Part of a small language model's weights: normalized queries and keys.
MLP neurons of a small language model. Each row is named by its layer, matrix (down: output weights) and neuron, and shows model dimensions 64-159. Each number is 200 + 30 x the weight over its row's rms, rounded and kept within 0 to 999. A neuron's up and down rows have the sign that makes its largest values positive.
After each neuron's rows, "fires before" lists the tokens most often just after its 100 highest values on Wikipedia text that the model never trained on.

L5.down412,193,184,139,235,213,207,146,237,215,220,166,170,208,243,216,210,215,231,190,186,220,148,168,218,187,177,244,177,265,150,200,151,159,215,214,206,197,208,204,163,184,150,182,177,148,230,226,171,203,215,168,187,145,176,204,193,204,183,210,175,181,202,208,243,222,247,225,199,231,218,231,179,167,219,212,236,156,187,252,215,162,222,244,177,245,156,196,243,244,161,211,192,239,188,200,177
fires before: "1", "2", "ide", "3", "6", "very"

L5.down359,222,159,186,248,178,183,173,266,241,248,199,218,255,168,239,226,240,223,196,166,203,205,219,185,213,195,187,195,130,230,168,171,153,232,223,179,192,190,239,274,206,214,200,147,253,237,250,286,241,157,199,195,215,189,215,232,232,161,208,142,201,188,172,196,136,160,194,196,158,206,228,184,211,211,228,163,201,241,166,223,242,186,206,271,218,163,214,206,231,183,215,233,276,156,154,189
fires before: "1", "0", "2", "9", "8", "7"

L6.down651,175,202,183,193,195,257,193,227,166,190,208,194,206,203,238,192,241,218,203,215,191,240,216,193,239,114,243,242,183,229,173,189,181,218,184,241,169,193,211,173,191,187,186,215,232,189,199,179,220,156,197,229,175,214,207,185,216,166,185,157,199,236,146,247,209,195,180,131,240,220,178,217,269,141,172,168,185,160,203,175,223,237,185,174,266,149,165,257,203,193,163,158,189,152,216,148
fires before: "9"

L2.down662,235,198,184,201,220,195,192,227,229,222,224,195,209,173,228,246,154,201,198,203,222,195,188,216,187,191,241,211,266,198,164,210,207,203,174,186,177,227,216,185,228,189,181,222,174,202,222,178,163,155,129,217,149,197,256,199,174,169,205,192,196,236,231,196,188,165,266,176,227,241,218,205,180,176,211,197,177,226,200,202,232,199,228,266,261,188,201,234,196,233,165,191,156,176,205,248
fires before: "-", "|", "1"

L8.down275,226,180,273,246,213,199,171,233,209,161,178,200,183,210,212,180,252,218,215,158,171,222,242,180,174,202,201,259,160,217,204,221,174,280,149,210,254,191,181,227,167,200,232,225,198,198,203,186,186,224,169,168,186,221,211,199,222,177,188,218,201,193,207,203,232,204,153,203,206,216,171,233,186,184,182,171,200,235,194,166,208,180,261,201,240,182,214,206,195,205,206,242,209,217,198,224
fires before: " |", " \"", " ", ".", "==", ":"

L6.down692,245,222,233,200,238,236,257,211,148,142,219,159,193,177,202,165,248,191,183,137,155,254,281,234,275,208,164,194,172,218,183,203,207,236,175,129,163,186,232,226,210,226,225,180,213,201,195,138,226,145,184,180,173,217,198,176,193,169,239,171,268,221,207,233,185,218,172,179,203,202,199,205,180,192,222,207,243,134,222,203,218,227,222,207,192,174,124,230,235,220,171,163,187,202,186,217
fires before: "9", "8"

L6.down637,183,195,192,266,198,241,194,238,204,256,187,203,220,232,218,219,197,202,191,177,171,204,117,182,200,185,200,259,222,218,171,221,203,212,238,203,248,201,268,171,193,181,191,158,217,155,176,199,190,192,195,172,224,151,190,234,210,189,197,205,223,158,221,225,195,211,139,224,176,177,210,210,212,187,158,162,225,139,187,237,206,233,228,196,189,205,205,199,223,224,200,219,218,219,220,215
fires before: "The", "==", "===", "A", "S", "In"

L4.down592,148,163,227,211,230,199,200,197,174,228,224,200,164,205,185,204,236,191,212,236,223,237,232,238,239,158,194,245,154,198,184,253,260,173,184,184,215,174,197,214,172,146,243,206,242,221,220,242,195,198,228,176,219,206,227,216,208,227,184,246,221,186,164,205,189,221,176,224,223,225,223,212,225,200,141,223,181,225,208,168,196,164,196,180,215,194,214,222,179,194,188,190,163,161,234,242
fires before: "7", "6", "2", "9", "8", "4"

L8.down345,228,211,201,221,150,194,200,210,124,186,229,200,251,233,127,187,234,233,180,217,251,244,253,242,182,114,226,184,191,188,187,187,192,208,208,197,152,213,188,169,213,238,215,192,198,169,239,230,214,180,166,145,123,193,218,196,172,204,210,170,170,263,214,207,216,187,159,206,205,204,231,196,234,208,207,185,209,204,235,200,203,236,222,198,178,281,200,198,203,176,196,225,213,168,200,234
fires before: "|", "\""

L5.down692,247,193,200,202,258,186,210,208,274,214,260,219,212,183,225,231,272,183,224,226,217,168,207,205,208,183,207,189,154,178,127,223,174,247,149,255,190,200,223,205,210,229,208,232,212,245,196,216,191,185,188,187,198,202,186,209,205,183,112,207,188,206,171,203,197,193,188,221,220,205,245,190,197,191,186,176,221,258,158,185,207,211,187,192,237,194,200,186,203,258,238,191,231,229,222,216
fires before: "-", " ", "|"

L8.down301,192,193,170,168,213,200,197,275,252,184,187,118,194,219,211,247,195,200,218,183,151,226,222,209,221,178,201,164,198,176,244,239,216,223,186,268,194,275,203,190,215,209,153,240,187,190,196,158,202,179,99,198,193,188,182,193,189,223,178,265,184,208,218,205,200,153,239,194,175,140,201,179,185,188,218,142,214,227,193,237,252,184,133,244,208,179,179,202,166,168,209,180,196,234,181,193
fires before: "-"

L5.down311,206,184,146,210,188,119,205,207,193,250,199,228,256,173,191,243,154,184,171,208,209,258,205,197,195,193,227,243,177,192,221,198,151,190,146,189,210,190,215,185,171,182,205,169,217,220,211,203,198,187,149,222,204,234,182,220,220,118,229,217,194,184,190,168,203,211,203,161,196,228,215,215,235,246,229,256,178,213,176,210,171,218,181,265,198,181,204,196,220,140,161,194,235,153,129,223
fires before: "1", "4", "2", "8", "3"

L8.down630,194,193,190,234,183,184,198,198,147,247,217,194,215,221,194,149,197,253,191,118,254,223,210,185,185,239,208,267,197,170,203,252,199,194,210,169,204,212,231,253,209,247,193,164,224,134,177,226,220,191,185,213,223,198,168,227,251,209,146,187,176,150,187,226,223,212,163,193,164,163,220,195,216,224,223,190,165,185,205,226,243,230,200,285,195,245,185,195,187,255,204,229,189,223,190,214
fires before: "===", "==", "|", " |", "-", "3"

L5.down422,248,205,219,200,204,142,236,234,231,237,232,205,188,167,203,235,242,170,221,228,172,200,238,176,178,158,255,198,183,161,156,205,228,277,131,217,203,227,194,208,210,234,194,229,236,221,165,232,207,213,201,190,185,188,189,184,175,179,165,184,199,190,198,183,221,156,211,211,244,206,265,172,191,182,198,184,237,270,137,202,224,201,219,193,246,192,218,198,196,222,225,184,225,210,218,220
fires before: "-", "|", "\"", " ", "1", "/"

L4.down315,220,229,204,205,209,191,279,172,172,256,196,202,217,148,164,204,219,177,175,209,234,248,199,207,229,212,190,174,167,208,196,214,224,171,189,210,196,202,163,185,225,210,193,143,222,159,202,175,211,197,182,164,227,192,185,164,161,217,206,200,229,221,181,218,200,188,167,245,218,223,216,192,214,279,191,241,184,260,225,177,176,236,218,191,157,190,137,195,218,199,185,269,148,137,168,221
fires before: "|\n", "|---", "|", "|---|---", "|---|---|---|---", "ese"

L2.down503,213,154,259,194,172,190,203,252,254,218,188,205,269,217,228,130,226,244,180,132,159,175,204,156,212,195,202,197,221,207,136,123,185,217,166,182,210,153,177,237,219,208,221,208,176,170,172,214,185,216,162,204,232,200,249,193,221,167,201,218,198,270,237,186,182,244,227,243,196,184,203,165,246,229,243,196,180,240,202,145,192,226,265,201,186,190,196,175,218,186,230,229,176,195,184,148
fires before: " ", "ite"

L6.down112,209,219,183,252,191,191,237,166,183,225,196,189,165,241,157,182,221,187,188,231,223,212,124,178,223,199,220,196,194,158,193,176,183,190,164,211,220,239,168,186,187,205,172,151,235,189,208,187,182,155,198,169,273,187,180,185,183,187,188,230,165,228,141,174,192,205,194,207,245,192,205,225,226,172,228,210,141,193,219,191,160,256,247,198,213,232,193,177,245,206,209,224,238,170,194,201
fires before: "|\n", " |\n", " |", "|---|---|---|---", " |\n\n", "|---"

L8.down404,242,187,194,240,192,161,222,133,146,223,174,210,207,227,126,187,217,152,169,217,274,268,189,249,215,180,225,219,192,214,159,150,162,247,213,196,174,197,171,181,202,185,235,171,216,185,227,227,208,176,199,142,221,168,200,166,168,162,219,186,145,260,197,212,202,192,202,182,208,222,209,183,215,224,196,217,186,206,238,181,213,247,196,194,172,222,179,174,221,227,223,188,198,108,166,240
fires before: "|", "|---|---|---|---"

L8.down689,163,194,232,194,201,228,162,257,221,162,172,177,172,186,214,254,226,194,226,243,276,226,202,235,227,180,196,203,181,217,216,201,213,219,174,202,192,206,151,252,77,249,223,229,206,174,192,222,207,183,206,188,230,148,186,220,185,180,215,227,207,221,163,186,188,146,207,207,275,162,215,231,181,208,217,175,143,223,206,168,196,160,172,170,216,215,165,151,164,143,185,200,219,130,178,217
fires before: "2", "0", "1", "4", "3", "."

L6.down238,191,256,229,148,207,195,213,206,163,148,215,182,226,184,192,184,173,180,226,180,206,165,198,184,205,192,189,166,238,221,182,157,141,208,153,185,223,178,159,263,219,247,199,274,196,221,171,239,171,205,219,234,209,187,168,187,183,172,174,229,179,164,230,245,150,169,245,171,262,140,172,168,215,218,201,169,208,190,138,240,132,180,195,184,183,233,214,220,216,238,141,160,135,219,236,237
fires before: " |", "7", "2", " |\n", "5", " |\n\n"

L2.down696,160,163,226,188,263,222,223,182,203,205,181,213,110,234,216,228,217,214,206,179,213,204,201,189,197,171,177,180,212,154,169,182,189,233,136,151,191,151,194,220,184,179,188,206,186,199,212,245,208,182,174,251,294,182,182,214,195,182,185,215,196,170,169,259,168,183,200,129,174,232,211,184,192,158,191,222,181,176,175,202,137,160,206,265,184,195,149,225,225,201,250,136,227,213,162,231
fires before: " ", "W", "0", "3", "5"

L6.down632,204,178,240,234,204,217,213,160,203,184,178,185,174,118,189,199,238,182,183,206,236,224,273,228,178,160,218,211,179,173,168,263,214,227,169,254,256,187,223,179,201,184,238,174,277,197,161,179,177,208,182,181,168,242,199,218,175,194,183,214,214,186,191,199,176,208,156,230,213,194,217,224,225,182,245,190,183,254,187,163,186,167,190,233,188,210,199,170,175,201,224,240,207,188,148,214
fires before: "|", "|---|---|---|---"

L6.down585,170,156,238,182,159,203,145,193,266,204,180,190,169,214,213,194,212,214,262,161,175,152,277,175,215,236,178,233,102,216,180,138,174,197,178,195,282,167,215,263,151,178,202,191,210,199,216,235,227,206,200,263,194,194,193,228,258,125,242,178,233,193,203,165,175,192,214,217,167,242,266,217,208,172,230,224,175,220,160,211,208,154,173,249,271,160,230,167,168,227,172,210,218,168,180,151
fires before: " ", "1", " |", "2", "-", " to"

L5.down20,254,208,207,178,215,200,233,193,225,208,207,200,182,153,182,213,250,201,210,208,226,211,212,212,224,173,233,209,158,177,157,210,216,272,145,261,233,209,208,175,209,230,200,217,257,231,177,215,197,186,189,189,168,200,203,237,195,180,132,198,207,216,177,186,199,168,206,206,240,212,269,200,195,195,195,192,188,281,159,197,185,213,195,209,240,215,207,179,192,262,229,220,234,187,196,206
fires before: "|", "|---|---|---|---"

L2.down421,248,178,179,174,156,200,186,152,184,245,220,189,196,195,208,204,166,188,154,202,213,142,161,174,208,208,196,218,234,145,174,214,171,237,227,168,254,205,246,189,146,198,227,179,184,188,214,216,223,215,244,207,180,212,201,175,179,188,196,208,165,193,205,147,217,128,234,217,244,230,191,236,168,148,208,239,256,214,183,162,156,222,215,168,234,108,220,210,202,221,211,155,231,227,203,200
fires before: "2", "1", "0", "4", "9"

L5.down550,224,179,224,174,230,177,239,207,238,200,256,208,213,197,189,199,232,187,218,234,223,193,224,195,200,204,221,175,188,195,189,170,172,262,163,229,229,188,203,222,189,229,199,231,256,219,192,223,218,186,183,167,175,214,192,236,227,199,141,204,178,194,173,188,212,170,184,207,221,211,246,166,232,183,200,176,218,257,177,169,185,197,189,184,214,192,209,188,214,268,247,209,254,201,235,214
fires before: "|", "-", "f"

L6.down30,226,213,239,277,184,171,232,182,157,213,192,233,212,231,159,198,214,151,158,218,229,227,151,264,212,223,221,199,164,182,151,165,165,202,195,212,222,241,223,169,199,190,177,196,250,176,191,272,210,207,202,195,262,142,205,162,234,192,217,179,167,222,168,184,237,219,161,154,215,198,190,253,220,225,217,210,170,248,197,168,164,186,205,191,160,232,214,222,207,210,211,196,221,174,202,205
fires before: "|", "0", ")\n", "|\n"

L8.down121,149,185,225,208,197,198,185,205,191,158,153,184,185,205,206,194,230,214,206,232,229,192,212,229,219,200,194,226,187,241,206,199,218,221,207,203,174,197,152,244,30,229,239,254,230,194,197,177,197,212,191,190,210,186,165,226,175,179,231,229,204,182,226,195,206,169,197,220,299,154,211,202,199,179,211,165,123,221,243,208,205,163,169,151,224,223,147,209,154,161,156,175,215,166,191,197
fires before: ".", "1", " |", "p", ";", ","

L8.down629,220,245,231,197,183,139,179,186,209,100,183,188,153,194,197,178,212,222,175,199,230,192,208,248,215,154,165,216,199,188,242,150,199,198,187,209,221,248,183,229,92,174,166,211,171,186,130,152,198,202,229,223,177,193,212,192,199,193,152,213,198,163,130,216,220,158,149,157,254,156,199,188,193,199,154,231,190,198,224,202,165,177,159,239,231,217,189,189,187,186,217,157,205,179,227,231
fires before: "1", "2"

L8.down16,183,120,229,199,205,245,212,180,209,219,269,245,250,189,177,186,267,200,169,203,192,220,217,205,179,180,214,183,221,248,127,234,184,215,200,248,227,193,193,173,194,215,230,227,226,159,174,228,173,138,247,175,183,181,226,239,169,231,182,157,168,199,174,206,217,217,177,208,157,198,251,190,178,169,226,163,216,214,204,151,179,169,225,193,179,238,205,194,181,196,204,213,213,172,241,171
fires before: "|"

L5.down477,258,222,217,197,222,179,216,232,210,262,210,188,214,189,196,264,148,233,167,216,223,210,210,234,169,162,233,192,178,190,217,223,140,196,199,174,239,200,212,194,147,186,201,99,235,212,251,206,191,194,117,149,188,223,215,231,225,193,207,252,195,210,194,201,204,220,181,173,225,260,196,240,230,221,221,245,153,161,177,146,164,183,211,236,188,199,171,229,184,194,162,198,224,161,158,222
fires before: "1", "3", "4", "2", " |\n", "5"

L2.down644,192,183,114,261,189,206,152,229,214,199,212,252,170,223,181,256,191,179,194,205,241,170,188,179,219,150,198,181,210,186,172,246,184,183,150,220,206,214,235,208,258,172,245,200,180,155,205,135,184,164,198,234,190,148,226,149,203,132,229,193,158,219,210,162,215,186,217,217,171,266,209,208,182,115,258,226,192,180,221,213,209,230,180,238,240,177,205,208,169,178,213,246,211,210,225,265
fires before: "The", "A", "C", "|", "-", "D"

L6.down465,199,212,209,203,229,211,203,245,235,212,179,185,217,121,188,237,268,169,203,225,155,231,214,216,174,162,239,160,163,158,172,205,208,219,152,249,225,242,183,183,217,217,231,212,227,197,172,223,171,181,161,187,179,211,199,241,141,190,161,201,194,265,173,177,211,189,244,207,225,185,234,183,184,185,212,163,203,221,183,174,215,197,223,191,216,215,192,194,191,261,216,220,198,210,198,219
fires before: "|", "-", " "

L8.down491,134,129,175,191,180,270,225,234,170,172,253,187,196,206,243,240,223,178,236,303,173,186,182,232,216,214,178,190,175,222,173,209,181,179,163,204,165,142,166,215,177,230,227,257,214,154,206,229,245,189,162,199,127,179,202,199,211,214,230,198,186,209,180,157,195,195,131,245,221,203,138,162,211,223,209,225,216,214,180,203,214,213,192,178,215,162,241,192,232,232,192,216,138,158,220,204
fires before: "1", " |", "0", "2", "4"

L8.down298,215,192,189,260,181,187,221,225,190,174,166,234,243,210,246,217,209,217,198,181,248,253,162,203,159,183,215,220,194,209,154,230,215,223,243,242,193,203,195,190,175,225,185,213,164,168,203,207,147,174,196,131,230,195,217,155,171,185,195,193,185,192,165,183,227,150,162,186,188,192,161,206,147,168,193,203,217,173,180,186,186,209,233,200,148,167,174,212,250,216,177,213,230,177,220,206
fires before: "==", "===", "="

L6.down265,197,201,200,197,152,191,143,207,153,197,206,184,226,219,181,191,197,241,196,228,243,200,224,195,148,177,207,191,213,158,200,177,178,173,161,161,199,212,202,244,246,146,209,148,142,246,208,164,240,229,193,209,197,199,195,217,212,225,232,225,180,199,217,209,237,172,180,154,254,200,216,176,203,175,223,190,236,198,181,192,230,200,189,222,261,149,209,261,218,199,218,188,220,178,229,205
fires before: "2", "1", "0", "c", "stru"

L6.down217,194,222,240,179,196,221,249,214,182,192,193,195,173,135,178,254,294,183,203,233,211,226,218,196,218,179,211,158,151,189,206,179,205,155,195,222,249,216,158,212,186,200,187,186,236,208,153,184,189,188,185,192,217,255,190,227,159,160,175,223,190,279,176,139,212,185,211,237,247,199,233,168,176,186,212,189,202,244,173,188,233,210,200,167,214,210,220,168,181,252,182,225,209,185,150,203
fires before: "|", "|\n", "|---|---|---|---", "|---", "|---|---"

L5.down455,210,155,198,218,196,192,215,213,215,196,258,177,233,164,211,227,272,150,250,218,218,215,193,179,193,205,168,224,184,175,174,212,215,250,173,230,221,183,223,213,267,230,233,170,219,165,186,203,178,158,239,163,218,166,210,227,216,192,202,208,223,225,195,204,140,202,195,242,233,169,212,124,239,189,178,164,216,236,190,252,184,227,248,199,192,205,206,191,175,216,243,256,179,186,200,208
fires before: "-", "|", "1"

L8.down419,211,203,177,153,195,255,207,229,186,148,183,189,177,152,220,174,211,188,199,244,279,199,229,187,206,184,201,144,216,177,206,210,229,144,247,171,182,197,165,228,155,186,223,226,224,178,242,197,186,241,238,199,265,207,187,263,179,183,183,224,198,182,199,177,196,145,188,210,248,185,245,185,224,191,210,227,182,192,262,215,169,236,204,150,196,215,207,148,226,167,224,241,167,207,212,190
fires before: ".", "2", "4", "1", "9", "7"

L2.down277,186,186,230,200,220,175,182,215,149,195,211,233,197,118,191,233,225,211,171,194,228,197,196,217,226,149,170,216,192,148,210,218,162,222,190,213,200,212,242,208,236,198,198,232,238,168,153,163,196,170,161,143,196,198,198,222,205,196,178,170,207,224,195,167,188,217,203,185,179,201,272,249,197,211,203,223,209,242,182,227,229,199,190,249,196,189,196,191,124,201,150,223,198,221,170,242
fires before: "|", "1", "-"

L5.down224,250,233,210,176,237,172,251,208,221,199,195,224,179,176,205,223,266,185,219,212,178,211,226,226,201,196,242,178,153,166,136,206,213,275,120,241,211,224,200,192,227,249,194,224,242,218,175,217,218,204,168,185,182,184,201,213,187,183,138,183,183,198,206,195,218,177,205,201,245,200,282,182,175,197,196,193,209,273,155,209,200,188,191,193,223,228,202,209,212,256,237,220,220,216,210,200
fires before: "-", "|", "1"

L5.down467,211,193,242,204,250,195,224,233,204,254,197,221,186,240,194,218,199,227,170,207,260,213,197,248,197,158,234,203,261,184,210,227,201,208,149,192,186,171,195,178,123,133,224,160,182,217,196,221,197,217,160,149,203,268,176,218,196,195,243,223,188,203,204,209,209,205,195,187,236,286,187,233,229,230,190,224,167,220,186,219,209,211,216,258,172,232,205,208,167,112,163,161,187,190,191,212
fires before: "4", "6", "5", "2", "1", "7"

L8.down295,204,180,199,208,226,216,178,220,202,149,195,204,183,261,165,195,211,248,221,159,234,206,209,235,214,171,204,184,223,212,151,156,198,196,115,147,150,182,187,199,223,171,155,171,189,210,187,232,201,179,214,181,211,151,155,182,174,197,231,191,197,172,226,209,214,166,189,172,212,197,175,223,194,170,238,206,203,191,203,222,194,196,153,180,222,153,143,218,200,180,184,160,205,188,192,171
fires before: "9", "0"

L5.down342,208,224,194,185,193,159,173,189,204,183,168,199,133,219,191,133,206,215,253,216,209,182,217,191,192,259,213,213,191,245,212,188,226,188,192,205,259,163,200,238,115,180,153,295,204,209,147,250,191,185,265,209,173,182,146,173,235,168,201,219,256,155,172,195,211,197,204,229,245,156,180,177,229,220,168,166,192,229,129,189,238,181,234,172,234,175,214,213,193,215,178,147,222,213,247,204
fires before: "3", "1", "7", "2", "8", "4"

L6.down185,213,244,178,218,212,181,149,222,184,217,216,220,230,226,192,217,146,194,144,175,210,222,205,216,201,187,238,233,192,207,199,180,172,197,195,196,145,194,237,205,89,222,191,172,172,235,226,222,219,216,190,222,254,235,176,200,228,202,173,210,180,184,141,208,242,166,224,190,246,226,210,229,197,202,251,185,147,176,209,192,163,137,149,220,202,214,233,213,179,221,136,212,217,211,205,256
fires before: "2", "1", "4", "5", "9", "7"

L6.down204,224,197,197,254,242,213,190,189,196,181,192,210,190,178,163,219,166,173,213,250,186,176,137,118,155,193,189,222,166,224,194,239,169,210,262,256,229,200,193,161,239,227,202,228,214,164,242,191,165,200,220,185,216,159,199,232,221,162,160,219,165,195,246,188,172,217,175,192,249,212,159,195,212,244,191,183,166,185,212,182,156,214,239,196,219,236,200,212,226,182,135,141,188,257,187,197
fires before: " ", " |", "–", ":"

L6.down392,231,214,217,216,229,216,199,208,219,231,192,177,206,115,183,236,244,161,206,201,174,228,247,196,202,157,231,178,175,149,172,200,214,229,161,230,230,259,202,179,214,210,234,207,240,204,175,202,172,202,145,158,169,224,189,230,179,214,154,194,201,250,174,197,209,176,253,199,247,186,256,192,173,180,202,177,198,228,186,179,220,190,216,196,225,199,203,198,170,233,226,232,188,212,193,208
fires before: "-", "|", " "

L6.down199,213,254,224,233,228,220,195,205,168,117,210,261,169,167,214,205,187,244,139,214,182,211,199,240,174,206,211,142,195,192,213,220,215,163,125,159,216,227,219,199,181,152,158,166,163,252,198,198,190,238,166,175,200,145,199,206,184,211,188,171,228,217,153,190,212,140,197,238,221,261,238,243,200,211,189,210,184,168,217,190,196,222,161,168,185,160,183,229,254,265,204,170,180,224,176,243
fires before: "2", "1", "ootball", "'s", "9"

L6.down611,179,203,176,158,197,187,180,217,187,289,202,227,227,246,197,184,162,195,208,193,221,160,168,233,231,147,122,238,250,208,189,174,210,198,224,215,240,169,243,181,238,147,189,216,231,237,221,230,146,209,193,287,191,232,146,159,174,189,205,139,185,156,233,199,235,171,242,198,230,189,147,192,223,214,191,188,192,190,156,222,136,135,221,195,205,210,227,221,190,212,253,123,167,128,253,203
fires before: "0", "1", "7"

L6.down443,205,214,230,212,219,186,173,167,205,252,239,216,255,194,213,181,116,241,185,168,169,164,146,197,166,172,173,250,183,148,253,206,191,257,186,209,226,188,213,184,171,196,244,237,248,166,212,259,210,237,194,192,203,194,208,184,204,250,231,245,211,170,181,173,216,185,219,167,231,285,156,196,179,185,245,191,155,229,158,172,202,211,205,203,220,197,188,273,206,181,193,212,205,211,182,245
fires before: "0", "2", "1", "3", "ased"

L6.down183,165,174,206,283,186,193,217,208,200,238,207,175,177,239,219,171,159,166,246,196,202,197,166,188,188,202,210,192,246,198,221,128,233,215,240,204,153,220,195,195,240,195,216,213,196,182,208,208,181,206,230,267,216,206,203,126,183,172,270,190,201,181,144,215,209,240,150,163,208,146,212,277,224,160,212,254,169,196,169,205,240,204,203,227,179,179,171,201,198,222,165,182,157,247,196,200
fires before: " |", "2", "1", "0", ":"

L6.down111,187,217,224,184,228,183,216,212,213,193,178,167,210,241,224,164,206,207,224,135,203,181,210,202,169,184,193,227,233,160,186,198,227,220,234,171,186,171,254,158,158,227,200,217,236,197,150,214,162,194,187,204,241,217,269,211,215,189,213,149,221,182,248,196,183,216,175,233,233,147,214,136,151,146,178,227,198,143,212,201,212,204,239,174,202,232,178,212,212,210,210,212,211,184,208,136
fires before: "1", "2", "The", "-", "S"

L6.down15,232,254,213,201,196,205,187,217,208,261,241,223,194,254,206,178,201,226,153,174,178,190,206,198,227,185,202,208,208,218,186,171,251,158,253,186,168,219,215,195,191,177,210,250,201,206,244,190,164,159,177,195,194,214,196,131,181,195,258,192,184,141,200,222,209,225,181,136,178,182,140,246,302,158,181,193,213,253,198,221,169,167,280,195,144,210,164,210,192,181,178,205,232,170,228,136
fires before: " a", "0", ")\n", "1", "8", " an"

L8.down221,216,230,180,203,182,184,178,238,205,196,233,161,194,146,209,231,255,223,213,177,140,201,192,166,162,205,246,206,225,131,167,260,193,203,190,187,186,221,222,187,209,221,167,213,217,190,157,230,231,165,178,131,195,213,197,207,181,193,227,192,209,216,174,190,228,171,227,246,181,238,251,177,151,215,215,123,179,199,177,193,180,197,186,213,265,181,207,224,161,184,233,174,173,231,170,246
fires before: " ", "-", ")"

L5.down140,232,161,208,255,212,194,194,201,203,218,216,211,161,177,177,207,286,219,201,232,206,198,181,215,184,203,194,223,130,173,139,209,211,164,195,259,228,209,205,226,217,225,202,196,246,215,182,214,201,215,227,199,216,195,184,145,192,185,206,211,230,235,195,165,153,225,174,215,288,176,210,178,224,161,167,182,210,217,164,225,218,176,212,171,227,184,217,181,190,281,177,230,224,160,219,216
fires before: "|\n", "|", "-", "|---", "|---|---", "|---|---|---|---"

L8.down143,175,227,213,231,193,187,158,215,194,189,202,217,228,184,235,159,186,219,177,171,222,172,148,207,188,212,175,214,254,157,182,184,222,239,188,196,205,212,218,145,116,181,228,205,256,178,205,161,184,196,194,170,154,221,215,167,188,193,189,189,127,177,227,170,231,204,232,147,230,197,217,255,176,149,266,193,188,217,235,252,147,149,222,248,216,181,239,205,226,142,235,176,193,234,185,209
fires before: "1", "2", "ide", "'"

L8.down687,142,225,183,240,167,176,163,200,194,172,226,168,197,193,234,175,214,257,238,189,242,171,182,210,169,142,224,217,151,229,229,161,190,216,219,251,172,215,217,227,68,230,166,215,165,164,153,197,175,164,174,203,180,195,143,223,190,197,194,247,209,215,206,206,215,206,167,184,260,136,199,192,202,219,236,122,195,196,216,182,209,123,178,165,233,215,212,196,179,202,204,163,217,210,221,261
fires before: "0", "1", "2"

L6.down40,177,250,184,131,241,236,193,237,247,221,190,154,203,184,196,249,259,196,216,189,204,210,224,204,194,219,245,188,178,188,183,224,237,198,189,214,205,277,175,179,219,200,255,183,204,195,189,239,176,214,169,165,194,195,197,251,125,171,203,151,196,262,201,174,241,167,256,224,200,162,212,181,178,220,218,159,236,198,176,210,222,195,204,217,240,210,152,224,185,231,201,194,194,218,230,161
fires before: "-", "|", " ", "um"

L8.down208,187,230,213,210,218,198,192,158,177,185,195,239,207,178,285,206,214,150,263,264,229,223,234,212,137,179,200,224,192,205,165,230,232,169,244,196,196,174,196,181,146,194,239,274,246,209,214,209,222,213,203,216,199,201,204,206,190,151,195,156,203,179,176,189,174,163,205,204,259,189,164,183,193,156,204,245,218,154,225,150,220,177,228,168,245,206,217,222,200,191,189,189,153,177,222,172
fires before: "0", " |", "9"